{
  "num_hidden_layers": 9,
  "num_key_value_heads": 2,
  "vocab_size": 512,
  "positions": "rope",
  "tie_word_embeddings": false,
  "parallel_block": false,
  "init": "uniform",
  "init_std_down": 0.0,
  "warmup_steps": 235,
  "max_seq_len": 256,
  "train_tokens": 187900000
}
MLP neurons of a small language model. Each row is named by its layer, matrix (gate and up: input weights) and neuron, and shows model dimensions 0-191. Each number is 500 + 50 x the weight over its row's rms, rounded and kept within 0 to 999. Numbers have three digits each. A neuron's up and down rows have the sign that makes its largest values positive.
After each neuron's rows, "fires after" lists the tokens most often just before its 100 highest values on Wikipedia text that the model never trained on.

L6.gate196:571532529511438579545551562599482588471591605430407642563416410548465510482509585487547465462493482496474465547593414557545526555450466431497491553458488469503432605467447590506475537497493587530594442576623517508578498525491575461491592505516504542535574399466427411458496534503567511521460524628508466457485520465505505525434504566504580549545522484541572435483516475426446501465523518499450493515464503523499544478542467563555498562514422525439537449492469481457534526475488474556427500538452517506513489587570471620530506455517483518491447481484516512454459497525529440545
L6.up196:449465546530496516541474522426476487484559573530472458439479555597438520467536478504415527425448528458488514432473457423537530494504395525436518445534519483491469471506501536560554589477474610476556488495488547571549423521413421584428552504398530483483460490473474387422532512544481626427543539479443399570541463471491385488480534581532564586480527525403497420551474418485483487501492448450457482492473444472508551522451514585389478508569473545568442514471494482529463573588538502486467482445574564486519538497506552601607484558440551552507455496494444441497456453494530436552
fires after: "19", ",", "18", "8", "5"

L4.gate91:435427443571528492530533587436521541505517471524558433424427455538463515485506546461536490496556547478436495493492399535533554513480458473431513513450573548487504523550488499565489472608545514435526470472534515557507573581503510544616507441479495443604556470646586363454473551444530536452543582525509507601479470490437539471477532616451445483433490563547462526471527442672446486423426568554472439540505511509578557521353529476501508464447526533487540525549419508458458540442578490426505458510560520452512503480489486536454531466497425446480561483488478477459508517493488501453
L4.up91:478424489462415478541441461473483497489493529570486391463454330541500600531496495468500446451493474524506458445358448424516533533531420530536513412511496502569409453512592548552538534511439468494527448477440519547524490485516590533505518450485507510442505437473626588427441536513567442506438426540396482436421556391514542504522483445443525405497470472538417476486558513498468513500510494503461436480511494436497488546467460496481495513466420520453608533562554488453318452470575489536571512497504544440435570518542434575491551438497513516512571488507485483492529479516549497466
fires after: " ex", " R", "e", "mer", "x", "h"

L4.gate319:500547456506490459499434393576615539477419507500503576442552448508532614535478465502434523498475482549441536432569458501493469531425520525476485579557590462445554464513525571565481497533521489440432468549528421458563523536450510497552544499434510397413486484579534524485500550535460449574562463504518492541471544500477552477516522472550561469578442501506438495450474454528436641464529514427437584535423528427420532462491455385500480508524533548542573460565599470482542494478547486474551487389406446585571423558544543504500446548568489513522555549617451523532476491444494520444
L4.up319:591592528458512506468477538508557463392535483557519461526484421527446599491501484492447410391423434409509525458526479517408500475522451442494490481467451489410512447526510495535585584443475556459566302590483519503477586508393528519566507520575480529456467417476567499570512534572513605576500481570551486498504515458500420480452482475482484341453527452439439518553448488516499521484493584516554520519442470460541543438487541457433479477566516499473546467458475487455523521521446520484507496559553441576551497512406452447523414513514503543530510456582476468404513455466528507494
fires after: "us", "os", "A", " A"

L4.gate139:464571586569464551495520527461539591383577433550561467467566532537573513475517473464550449594428482436506415412522555468483478477471565506462485503442427449608463609569544500491495492552440498528456546452489546474557525502634482378553519471398535468477531548525460541566538522475482449491499539519451479467547438493472536457478492507437568594467427491497519529564511590526490544448519535583502495524572486491482536546502572472481543429518476518474448515592482519485503472547483484468591427457563492460618441487483422569417502555486436571510531442382456580499470563476471535555
L4.up139:540488468488548502467617514473570452496539474459531484519540488453386471544447406420487468607467457490470433464477475497471454537459515519478546566432534545547468501426563506489584464542404519491501509589481538590524517508481475491503462459629492428501534550596570553475611508451501426514606553423457610492531502620512539485477448504573486480513504487486429521581516471557506476410571495460498449508492466507480498472447527383483529513425547446516443526405590416551523530486524581485484562504445549517547472584532445440531462504396429491525529496587422507565518449406494497525
fires after: "v", " v", "t", " V", "om"

L4.gate467:516405499519532523546521552614575546490518493471542528398529496544520557504450503469442426505473516552554392493471548546433533452531568509492419428471554470538467484550543519436528544506492557473488553617476603483591527445520509478504510421556437555530447528402518526465528556546532493505490493524523549428556546441481549472417438530497556460568573475490445542617551465616445570521497550498624416612476490528509561542482474511599596503478504483489485447467467466502511451497517561500548496548494547548548397554595588493473537501520502478522496469488471596550512528589558617533
L4.up467:565388544511476478523521579537477534482452435492496517470528474557635486552494551542475483482462577497604522463470460559503573511533477561471447555421612479474529468471551502535450451449491512574476457489563520458479436518428465429475504453469510443462448499429480520485530488455444586430578470448504512591430454542488583483469431627417444526591477547583518480450522557502485524585512476422503447516567390465484517450520519560601511553604567504497485526541435517525464526493507562525435566402502466455441581503521516498528510520552608517453600558583513542527509437537541502408
fires after: "ad", "t", " t", "s", "as"

L4.gate388:430454465516467527497501535403580522449478556485525467445443498503499541515537575436539464557403405384553432452493524555524495572549500432546468543448541477483471450493574540559495464444428612564560526497460567527520510637547417518475575532425557450489510483486572549502437547484523588546541495502516429485480529528498460487406540448551491476515648516506486478549498490633491516477435433486521495531522451506559422470513512571521534449551569484548476553620525544478492507501470500393559403402535516473535531560541528460400530442502439486495506520485404500591489518532502552452
L4.up388:406472458440483531552567551467517449536522456532456502552442525537414570459542569436518439477454443470604468543490482440484464518397484548511500519517535431556544500576557496531553508447517430504485545451533502471512555495497485441507519507449513517439560493491445530481500448459515546537546475605478484532485580439491424492490472452482450498580415523441556550460416544497486478587433526504471424464547483599386479490468498530546495401468465541544512624611477464408523440420476502554674499450486541499528508552384573531529442395426520575520440571477497500531513495550544420480
fires after: "y", "s", "w", "f", "ear", "o"

L6.gate212:492500518502462520526420460386521521471474561385481415500554560472537473487478434575527587486534504541461431501543562473505462484471567470522514461469499493443544493482478561509528482550512595435495567570413470517500444537445492510579532474543479545515489534575485462549524503562475435524447469472406514518557453508505570438504554504485560511366518634415398501467534377494458539489529505459441624563495536574479456533474535396407506493462473501572476466480546569510603485527429569420598491476414427540509474497542540466493510499517530479529435611553550430500454572551566442505
L6.up212:478404447421400556572468545502459578586527546515500513539437446480485415524503498458450501563546419533463538540512434510519566432472501452529544530458528561467525387417465564473525530485435540480513575505460484534554533444459501506546484544526500561482545414459524560539494476492399439458479543500459531394563541554408500420514482481566488435462496500395547522473373487584403508543477481388480445551540542449472487498472511451566422368504564567469514495444531550502462444545421516548485551574549491519530607552489458508538467526411532568511518398541526459513481506547491587471
fires after: "le", "p", "o", "re", "e"

L4.gate426:511573503444518591407438530602518512520500557427517544570476486505512525460486554394418555410528476513477495447461532536513463564446465552432536545389616451481510431509508583537416502480425510534534521591503606510531576509608541442488548472496523523541464470546452388494523544496492518573472458503492488533498513489496543543494530588512603484567472560538398578508577588463459529538553494460508519517508492538503519456549460560488491418492510558493530491484464493533496478505450531455489426433494554551483567428466514617595603491443475461469435407509549505456481540603423536399
L4.up426:564459646497494522507581463567548428432574424580484528487510546445476439422438521506470428510514533535375507537498480547416494444396479580453530573471553592606476530506638594548448508484587461510577466540473523495539541466499505531561512505556511520462560481481467460565546524429543538478433552578509535412534507501540535512466549427561522470566469425478443424487518545447515516529622602515472468541521461492448467588496502522483532524525461474456540515470579587518496454520559464504477522592497570581508465468560483460486537466528501465366510482501469567471510499503508411455
fires after: "id", "g", "ag", "iv", "ov"

L4.gate232:569561435545462497379499535488460505549462466544496513425487461479413501495446489490474444624446525503571489426433471588446457523484504486491481541447503401508450513590506513555424447611502601529542461498452529519414513501550512432446517497439554592570423491562415532538565494523568500522516490485547500539500510388493509531491471551535561612450456561502509412548531584475485562471465497461559567474494508558401513503499333555508477471395551453449436386451469480471490477485524544391512531510469493523500455525512468563571502522508518450399493490493515603490425528537493540513
L4.up232:468551427631524534510539552513369616482510499464497514560501571522533534472615544480495596486600376471590483492533571466442468465480528524555481630446475476532487582492498433473519456514494560530527506527543406517552490507547472469446430596475501551550440427440423557483561531492545518537495501508487552449528491540417588494508509470521452503442461517477468453479495538455589565525537527496565490523497536527481535488495563486505494438616584539436560443385476488517451496554589591458444496494553534536447602439522446563551544455468462530562496460483559568462442440448501545519
fires after: "ar", "y", "or", "o", "el"

L4.gate67:575480448499438420468538532378379527531506542494518542469524622463505525548578461548550544539485538497535490476517517540472540494393582468522478546484538467381537415512480485548453479554517496339509501512493577473444528560527484440580548500441495516473484458453460518508500528478523427553561430477449435521491511489437550461467540431469443573432463486447540554494482515515494532531490434528521586591490555518424464381440440443473540534569548495458489538496566498503506482527580499477618420478555524583443419538526543499560546443484520347536511589543499455491496445489560432448
L4.up67:526485465491473409522584468511556523431393504492622626528459484470492461523533558604515516536495585551507493510604541597508547506477497405526438479481403502504457474461566583497506620569512496406497440555504483482476529485443515479482453425532414419579419435492561476445453531513502547537513476530557542543521414490445527529535570464459426538531432497564491460435574494560449487469500523507510602448558473439517467480508542574535504465542487515504505480524411497477515503423545467484546406457374450476546503546495543427441513573520510547436564517545458414489471448525488500364
fires after: " E", " h", " the", "a", " A", " a"

L6.gate289:469461571497511530436451521487425493436554607387503355553458545530456586435499569510477434543476435517439518539503489518496516511506503490455476526512448425467494517523428601603546461499511562436555585516475505599432493466562539494505477414411504436568466439495469450515509557533540431464479480531522478481499549487627525547449452644479496478535458577551447433547596502450562504492570544551492394538506487448543535569526408534478451402568579480504526452511424473465534463478432571543540489484509488392526496449545527529465502510552421447532492534454584492500505527573517516530
L6.up289:481591500458569437525564439522554528483477481565425571551526507518504495522495562508480458552442605549500423501543446536479464524510461570466453517560500554521477525494576482499512459458458536557474498484437446525612499447485500526502484470452467490523556506625513575442504502520439467463515465484486579420536505567520481525452500455484545504505545424552404484542544646511391479547551479446472485453624437568611520516521516428446470454450597531484484507565634521560573491552520517471587469458510477402489554478342543419455470482456539479409495499439484558432465493510539467433
fires after: " v", "ou", "ed", "k", "ent", " St"

L4.gate69:590509511554396510546435487553460524552552582497540522495444433565496540554480517444619494546557553477497452495407465548509479437515511410562557566431467483588568555402473504605534485491540538595498430495547477513461437539508457513520539436375598471509445511481459509550488479537539554506414480492421486499431464495524542458509592482553506406504508530548528395445590458522490504526392541518494465474512444520508519502538445652537480401539484520451496447521373467446459472554577543503489517506464514510485489542552568564598533509484480533436455437467514575543449498465501573517
L4.up69:441522529484558579432547518542360561515481530438522578473500474524516529509381515469378459500495546428424499447549537614580487469487500370525505507539524535483458520432420525518564520507538517578547541559449486453471479401485525401510494459411516564541453483424529476458469565493483460445498631521443497526514435519470536446487477555476510509472489571550483435528453565441588559477416465503528515436463360458471403466514519520515482468542421433566580507574548507484512568443502533529496496470379506532480496536548430466478527463450439466518487508500424475474436554396523464499
fires after: "18", "20", "19", "10", "en", "0"

L4.gate147:488466498440537501505515503483483529478557566447525549440523465456479573495510509463550581489502590507510571542466482534452450563456486547471470536514577466351491490493558527518522527585572516558481497497479576527552480590510463506567528456455551472392516545538569495491458552529553438489500482462568487558452502447474455482498480421508450517553513574514475623428509516620438603591515668497424581607370591478461570447466407462505516439514490441541485385541544477457515440473543548490579406550512503490504482568484527510496442491531508486490458481529554443546463542572554479544
L4.up147:572543479459558466452517502402472495478530577630448479501525459482529556465432453452545519496588518506508560516476461431534492547464447559523582443477481515481517457448466516443476504525550516570456510400481524550518422568497517428558493522522540480405426396486496613513441579488629484462491479487525499463506577505508392404399476517580439538539504473607500483578485372502465486604508554481532581464514515559460480584499469489547522570517608500449539483512463442415553463379489526456467480547513535416505491477494461468548468493547513518566500406562455438447507509493486476412
fires after: " a", "er", " A"

L4.gate316:518532532483534529435477450520431539463579545484489554505451509361412495457457525467386481562495417466581612474490453514478478476434550473457419529439578414523546541491530596482508554545587479496394526439548522571615485552480500560469567533491503541423499545484413471514478535535514551602541536508426489541469435571432475457508541569538453516548523480498511532510554442453425584486572529531428510518515476489493538448480463494428573463431506378562478508507559551430523433488533465408523527434535421596503412428460476490471516510599496532533492498466591463512461538426493477501
L4.up316:467338529537541470485503525504463520465469560562548551468479496550481535557405448463478463583499568428459465423546319511518423403539483547498616465512465540554447508540464556491480470599554495525461517337574534509522569458403491419559503491503554544558499534522520516470427510457521507441504500472529548495610476508491522413530538530487531585466504502553511514599510550536531557489484552486467599543527574576543544469427462514442507494466522434518504512527506628533557500584541538553559451520441376528478477529520492555506529528543510496527529495520450458483474509513402508448
fires after: " a", "-", "b", "ur", " b"

L4.gate239:523472483600521397469583508566538513430510458506464503533549571496592525491499541443555455541414463507537454482408516492476447506432523508511500535362470502569402587546516492457521517519398513510479469488528391440507507504524462429632525448510477511545536490442419531536503579450480518437526564549486522503527533540480575459550548508544498448455553419435526474562588479497509523546511569539555397521575495465508469532457469419492535436505516445521460594486466662553528480510540586524502607459406452548451506443489437489448473474526448464514571522491522566563467474506542463373
L4.up239:519570539378420566476521461461481501539489489521570545520556581512512522465475496411461465501526561533526604461556447500477431425526455536483558525440424542599462507578505480506520591477565512553501503477557451569506428533427534558550567563506404498423480469496434520417470514428545479511485510492594466522484567491478557513479380463475516491527558399523560519547478528526577388468383480566524488412586572594508487511449406485483437463454489586478511503383508404416476456531502524533472567476493553525554473494549472477496565546569536533472494462470500477497462507551492393581
fires after: "et", "at", "al", "h", "p"

L6.gate67:464460557415501548518461553551559520535545527516443452497565512474514442541493548496508414496513486501493483402474526467543526501529444520503543459566584525517546471500553466590614424527513539544592610463467535586523472568504472430429562451464508487478516560529506578583452517496519472502534538498471479525429378466547508471506510468524460465488563653495502556587499436448501557548485523467438541516488551480381556420390460486437530484457498513397448510587487468597423524481558574429441472506543502419488498543572412451531500620447512486484416569483510536507496500599584517506
L6.up67:562359546544556516472487466479525422491491624532524589446539438494455511460469515458476475512511579488564473487566541537444548473470460573486523426567483472451446469469509461482491549556494497459514482488473470393511576512602503478525502488487434413406529519438526527472460497508516505554454443511579555545521528470456419428483518468536604420444546434556423557521505416480522562592438488526552442452456443510468429472470552366505517562551565550488517520484495504545497568441510444582520435498599554480514514488468464490457530476435585413521596652467520426469438484497429501446
fires after: "d", " a", "o", "ud", "s", "y"

L4.gate328:450555526545528492542574543486486484580491471485531567531506422526566569492493581426503557444444618499445427506496504506560565504440457526471541558502480571485468560567423534510431467612471462466585571499478448481482504617554564539470492561397537444526506540493480400586437526440488480526418499525603427470517540516452584477542621424475514551507572494490572473453515537525459515449505460450630508481485496485569438550442523550440427507495542530398515499527578516499494465471547474503432493484560449503458569484428483534486527476476437422548487467493417557618438490449590476478
L4.up328:437539455531545532526445557564437571390536542432531516518555577511466441544474469479470462509564495500547525436512514494553458505511482527589512431645391530592538493522435458482527517511641523482463464515486500550464493514530482507562454469513439587448548573564428537580482498419484515552483511542547498446425461553535559420539583490425443498358507466435613495537487461489525444436492551517566460493550517490473582421483365547493473501462412483430489501489393478383530482443509486465465525433443498508494508399476491479486534498491515491476438568425453543489509504483572439474
fires after: "h", "or", " k", " W", "al", "ak"

L6.gate465:501423480593551566450489540558541422508640567539528516465534496529517543518580477541458555554514485488463622537531493491485555516452533528485499511478468436608445469466440500392521480626534550402531481513486478448508450537529544495467640508525532507505512471517516466472470588523538459568424418477477511485463525508477547545562586543569528434481527557504481460522569509441528512531530534430563574482464509474566575398465513509526508517517445560424474543500448520514562533572520456489560506372494506486539423515506472521519455383496486454412458509501468439543422446503653381502
L6.up465:470515529421563559488432508493432516613526483490524552581527449534489507509448503490494545456492581484472455398504581554507532434414521502454483475553501592525429426484548527467602476509549584474569513468484580456529592495560492548564496474499567538478439542423523461500497435540550527416592512532404479459401475599504494549479596420437541501485469527485532524513537478536445503416536547417533421436524463490468510476478567478474517519517499466533518475517587567548519573442491453475563420505429542403517376469564465518573497495396515529477486462571423445568440401555571461512
fires after: "19", "20", "18"

L4.gate238:485545517598417493377582618585501511465641508471442492504453467515474547495516472484545553513426497390604440479557520493531464502547512500458490529593515450439540465508482481526472473510420592551518536444477565476538431538633520461442474589507509500498410529519510521587601516537494469472437540538532487427429529536520511563396501514422548557527503550558465587532456508563446494486491460513533430522386455483417504481428509529537528441549465517453451548539526502497462441511458570415546565484490514493491509448442504453500471485393490540608451579408478464537460502463550471542
L4.up238:556475460538480459538512518630553522560460526489536329483536508608424484590484470450622478539469587396481485499479553451528489416533515488483516470622565451492525489559472551478446568534532551468540494490477509595472537475518524520481487446444467490452429586597530454576546503532522499490496561450494473487551517607465508624551482404531441517472566492515552463561494505470551530456555517538433477467478528446511524534532475549478561439491548507525528454446541447498542517421512422440467564531599467519611529558546526617475468478486443552492522578513474500516485488608461493602
fires after: " v", " K", "t", "v", " t", "iv"

L6.gate442:536510470561439502458466517528488417478463459438317541484531459517555504521427496398597576493509567496449427498445487583605471449449538447540439440426450520434505511395424512455453480560490408489565583497481523487490482526406455547527434496504499590486559478618468497499530528412555516506457493506570467505403455430479610494452532498557502534494535464476488468547557546524507502538503532462521566526560410495460461536438514483576534481568478380470525487521541477575556464526538508481508507489494431573465450454486464567477585623489442504403427551459451521532537534559495499522
L6.up442:580510585434416550466502419529490509400510456566498542524473361478510572458407471490393513505489509507495367475477462494442511474467474508494537547531554472472423554479412470563467479435534531478515455532478424464459481495577527570497423539557442545578467510471493549507498465515568521528542488569482498629451534491564530532501489503549554502592466494517542440484451529498441487507531506507579466484495461530498487491539414516438642540626481531519497510537567479549499571552519506568531541460534517566506504402569420489444524370506576439477472635493423404458541532510478439461
fires after: "im", "ag", "g", "av", "it", " I"

L6.gate90:531421487472482555423441571478557548443485592506513487497456506453501580413407462537481453511615561499533519395474407477491461458474486520537549473482500586551525578461464565539477514580469480475554575545461497527521544529493500463558507573389473526441548479457437525577421596482546467487556511565481551410509470476507540495541487458495441493453533603514537464503482494487472546514463455505562496567505584534523548581468462478507505469615455611463510455575557514543482511475524495508571466531477505443514599504533508491508421496599407393581518502503470443563477398354604512498
L6.up90:429483524462522504519469604425471549407526444532457420490409542463434471548462460452529482500482362497592482542447484511483447596590398546526512576360445471461416471527486542482503592490537442507553528457389510525548512473497498474455567495499476446549485497444488431479506522497529514486527539569466468460599509565527428525586453552463493534561431429490496521519452511463476506441490533501505489511589482510482456540415505440495532509500522554570534505577456574513441525584554553465578555372469518536493555500439560552601568495590449373436473520542477521445495502481452449546
fires after: "w", " Y", "y", "k", "a", "o"

L4.gate213:395473489562450483540478436453455456538516454434503514476497523535489478524539528484517498492423525474549565557466469523553387490516461484534407488486481496508601603414538605504494435484507431451469608456558468456527449510554449483527529542511415429486488447543483485404530510478462396521534374510521476494506511400542479521356492508446537473501493491504543547501537443519510510495510484601519496444562510404434494607428494598477401561522466473494468429572472409504440391491561520517581514484566440481470437465463434484489519404584378511468497452492512438521417527484524510448
L4.up213:519492498474470460547515445426517481486469430524525551456465478549419478495407438521556538480521572578529491447500518521589506576493512463519494483539490586424499479542542488523544500589544533416570464604501471544508453487466511530547363485507469511556530470489573473431529533422647562493459454577605399442460378495539512409585577477521515504499493565458575586550473429509489492429480363497432382466534461469488454488430544508511469526555498548519497415514482526528535543462583462471426507499432373498483540534433509543530492540449469591503478520557502500496543497472461529417
fires after: " E", "g", "f", "E", " I"

L6.gate348:468581482481476478563494417520396521496628484489587507417514508518567546496444502443497491511403454514519568527465535523440581437452441619446527488523490536521455439488527514593515504543422558534521504429519472524491439513432471417492432479554450462479576521529562474528446665489503496503398546447498525452564421505568502463432523467441505484449523467427563442507589463576494573423444506537474488501526598465547602518504424537408519529504488440448466518466515472448403455588626530482436489554521424515560491551540540501495478471505529512429472534558555479451460547517557479447
L6.up348:425601541461515395531457517513437506417470445572610560489497584478497536450509560422494517486520439563472460461539546518496436487513517540538403576534485584460535490531559519523463449562453553563497515553484490471506516520500531453547475457615527475338525464454518528458473457359581486566514522516500482510504433509496504457479475565369476448561537459437547466547577491514536634378424509544576483542552535486445547448602514467486557517474465502515486488493430542457472475462460490460513472527515499467448507522476475418400425438521576460551367458499528502524467562520525471502
fires after: "f", "h", "p", " F"

L4.gate225:497553391537470451500497540434532540551592586460520469515538480605547495484544531521533568525450564515512439544425498498503449467510475492537577488533411508469493607539583569587543497576554579444504550474478453506542457482573552486432413459393639429505586524536460538537581521553486423518471464410443500430486540489471486427448527497493513457444475520557449469492449513465502538475549495505432430454398462450509549530515543501500379501552545490509552558471472429489439432484516494530523574496490565435481419567482385526489605502472434502523531544457582443580475493565547556533
L4.up225:493557495488490454552421410481418512546480450503531471468573475577537419473526480601595562429552478628467377542524465585512616535488566426534401465442497583480415442490531465495502491462552494604491498552534505399431504555563541477529339571537547577512491484491454455454553520481531460438411459522586464471434467575501491537464512487514525517496489547547545492467494462521529420497407471477537411459581509497510472397483572553540419496537495488418486460519474485531526533456451514479496508437557546504548549572490565504481561496419505534485449587449451501537486522472455537484
fires after: "l", "or", "ou", "t", " St", "d"

L4.gate18:385473534539447563484549520472500536535438502484497460513396524447463548397526540451438507435507468445442499475523528474516568523544504446423551473472471500532509531619481569500492513609545578443528452619494563588523591594561481512556529543459495552463486524442556454423447490404520461536490478552607483508479484497529539491553548529386618452432457431476395539461455490549517474459443454546425392525431557453474534520464440508437421449447497513519421583527518497435463450390496544460539531521484515508580530547447558524547509447478452555538517537534441517532472425502531551526
L4.up18:416511480542502461448528598532404536451456513504496447409544468455509592535450498479492387527547471461576437480570490411570454526492555463533460530415540523522510455515437481432586501585524501496560545471516457539543551483591479518523507473435507405418478586541515499533501464463534531452463489554518420503469469419493465386523444467534607540469430458507517490493480516506538523500485490479479384497484494568467439461539420407515485378574505390514433518487499444552429505428408439562534411513453499486505472556519533503436519480513508569477488574487448486433468501527340443586
fires after: "f", " J", " R", "x", "J", "n"

L6.gate364:528574446547462518525428449528559472418435524545514485489457484555535480418433541439478367499525504433493556460538587562488578556496443582487617559570500476542528487610494568524473448531402500417558512525571438481473553539503566554488410468485492542528377474567547511529510552521436508586488468495452494617481517477536524457535595452479475478540495469561528415520569508544534546476539483481529451475503509473541576462400474627446502589439526519442433602536530515406454511472467508508417551474490528474515486457466478481526458580504436560501511545568507468508508524578607558482
L6.up364:460515489433584467521566487549499506478536559506537672511458449455508530460481548419463577432475567486572528574505507475545552430472517543454410443466479545448559583490450517509504559464563528513433491520434489528442491502540480521485383532466517492423530563500511505546493493498475597524509444565442460527446473453535533487557590369489468567481506541506506536452449534512568497490462464486462477542396538550426491367466548448531458538525458482468534431493448411480540452444365470554486407459565459546536581478528479517569523493449532587509414564631520518483549501549505587507
fires after: " to", "y", "ly", ",", " on"

L6.gate73:572462454409406572428531370473382548550497573426535508514516425430518430607568553468435493485528452557495537470452435534411449478489587459544504504423544467480453535494501586498494381490489489526488495533455506479507525444453520498486471469557427558482415502519366447528515534448483524476476484494484501539497492550483550433508318619510512524502536495429475464450554569513467530477395526528567486494615516475537573507568456590412458513576491543477496517480506537488480412478557537478430488497491502535503543479521549482509484475531545414535541516540577553531394512499526500449
L6.up73:404564543416470523509515588450494416449521543455516492495465462477535561520509554501540538531571466574589515500459546491574400588487583440518411417537544540488425485456495529465441461461571520506417533515510485479544499550466508532439479500489530507433494504436387506552480491498474447451456512538385559467555559478457512445501458470468645522451466539606509509523479422424477520492498455544437522553461593486530533462559556491473439476500577507511466458448465408374571478587447529481597525434453473422497552416491550425422562429512485466473561479558550502526514553494510600550
fires after: "or", "el", "o", "l", "ar", "c"

L6.gate209:484598449460618504513479506421473464534556474457470385511540527519509549440534482496486548507486418504512470520511456529472478470470616519507535550434570450471537431449516514503436481413513511538519519519411524512526466530532573421591553404408504479476459546458513451511541582586517472392479509449555512469533474428497497514433470485485550416496515490485514496429490524466468474482494453477506595471451479409523627495418422501648522464638542504450594488506549539563456479537449507551533484471481515546479426500605481540583532542615412428425457549511523492524425449515466442477
L6.up209:551469479521558525484504396433406538490484427504487543563552455497541501516508517515496532439483330553483535478484535487441574508507503427432490558537500494415477540515508540460522557586462451464523504525446491461495434515594600439495462521558477491393498485539522495492440499468473478515414509594543467410448491475502477501502456446447507443498556475556391498485534497528559443457470538509522526521503484403444523550517541508574463463512464515426426425628488524522502475389481528513473523445523509444517583473502420550462507602532564398518541612456452516586545490360405429409
fires after: "p", "al", "ol", "s", "ec", "v"

L6.gate478:481577479546435593500588519443524474459421550425521486513471475379534566591579496418528527508424497538434444524505536535442468422591549520504490510458491572418541416518487552524565439483554539502453444601514456552537446573522427476567521455528502475516516488516481511575514550444493548542444505492505435434516483501517524560411433497481504536423559586515495432460536516484508391506484479494518508530530525547417585500507520449384467505458505480588536493496437550581513513547452465399551537571365478462579509565505551507509482551525482473483424584423548537511405602481415528484
L6.up478:539432405418544520502520574517532493456612537388473422503505449454393579508536520547562546444563496507522562488507413433473566531550505391564521461528527473460562425485437490534471543552531502512409446515468535532558464549565518422445500551409521434520392507450523473501500496572447489436445446602517560563498512466522526458516438555435409507436508553494539461528445432538513424512564432518408565557429555413487438466580517503518558409515505476495505473458397532513515476533560460442556454447558417457502545587561514446568508524512522471556570503513569539492505448515490470528
fires after: "o", "il", "est", "ul", "l"

L4.gate410:478535436496472494509366518527552451449433540544462502417507577450498575550524541444514553495491513467544494524497530534593601556438518457466557536514442527504523464594461558642519476489451525487539489593618484443521478647548474562596504492456499512519537436555475528563517481461540529542498446615513491470458526436463479506542459394599536467461611508499560405442404504449459448526436509505482414496452465419488476486489576551523490449514505537524535565522492584530454487546415465430492557508359391535466535526536468505540427487490454471520530564485477519502511501525497568475
L4.up410:536548489507539501428511557581511542371508550448566563542524452397514555546461458439562544479555497438558509497530492467558478410550478459491521530523495423473525442438580497567518497516533551571523526490532502519546481528494547523456558501480548532521577455514499510464519505475459459456374427484547560482464429539469611472563469492506388436466528516461558442427519474491525518488425566538454510520543531482460616491444535527600510356431495543608468417457500469506467467534496473489438528517410542522526573523591489475574495614528530578521489430499570644512460552431548562488
fires after: " t", "y", " T", " ", "ly", ")"

L6.gate323:563501518575508502453448461403476614508554488499553436502557509446498486379503526525404506529494419546390447526462518522378488498506499558526505527468453520559500476427400560490432477517510520452524589547347466552495451506475488454505577544431550531554549539500522395513440594591532515500511546464483479554447487482522462552436569461479541460464546568459510410544444521554567463540498451488545550499472560533510511471532428495510603512559488526371414488581531493541579506454548465439462472535492482505523456469537495497510500524557591419521443492573548444572494480491595405438
L6.up323:519456477446559409507463469522513541545500487489576518537555462459455500428469491403467515481516524524474501587445494530566455543412564520496570476542536471508545562455542415555472472540570474502518433543513581495371389519482490516573474497438529542378469556514487582576482487501513569597492550585483511447506453430486495490564534463441549509526494553515579550510458509420554412584550406511455535511545474447535520442508413456453491503619505513562531537593573444587553531495541412557495453512415503471520500465622399577425472441431547511494510472525571517549525462512441543481
fires after: " I", " N", "an", "em", "in"

L6.gate275:544524529459531517545404533478501558448571516546512504473544486466531516588530514466407519637540458604416600490487454460423440535513538557548563546531590486465472418483538418448450474541421481409541466542484584442448469569412451411559486424415505460511560575539555486445570590474457456455480530416485533429507416468553484474610540553472513484493461611481517421375512473486612506413465515534526480472524530475487531560509424510529554501541478488455459478499543519532570488520476490395539533481430455512469562537506538522466578531499506458474463583481537488534479526445573512473
L6.up275:581446643569523533463498479408433567568461471421433468495375474524583516532472393553481500518586448489503574460363527499544511476509504518516443401494514479491527439484483434432511507412500455463524413558537528511523472510444578541523406429530529482460584534486515468583464534533467494465474494543474532521514443438554480438487497504528520443485542640404439463460480534481539551384471600608461460528529527386450541542472521547544438484486531465462522562528511505472552542444483580458458530571508467498571571469495524463512439558473534499541434508501513470538443550433485425478
fires after: "v", "h", "r", "o", "l", "p"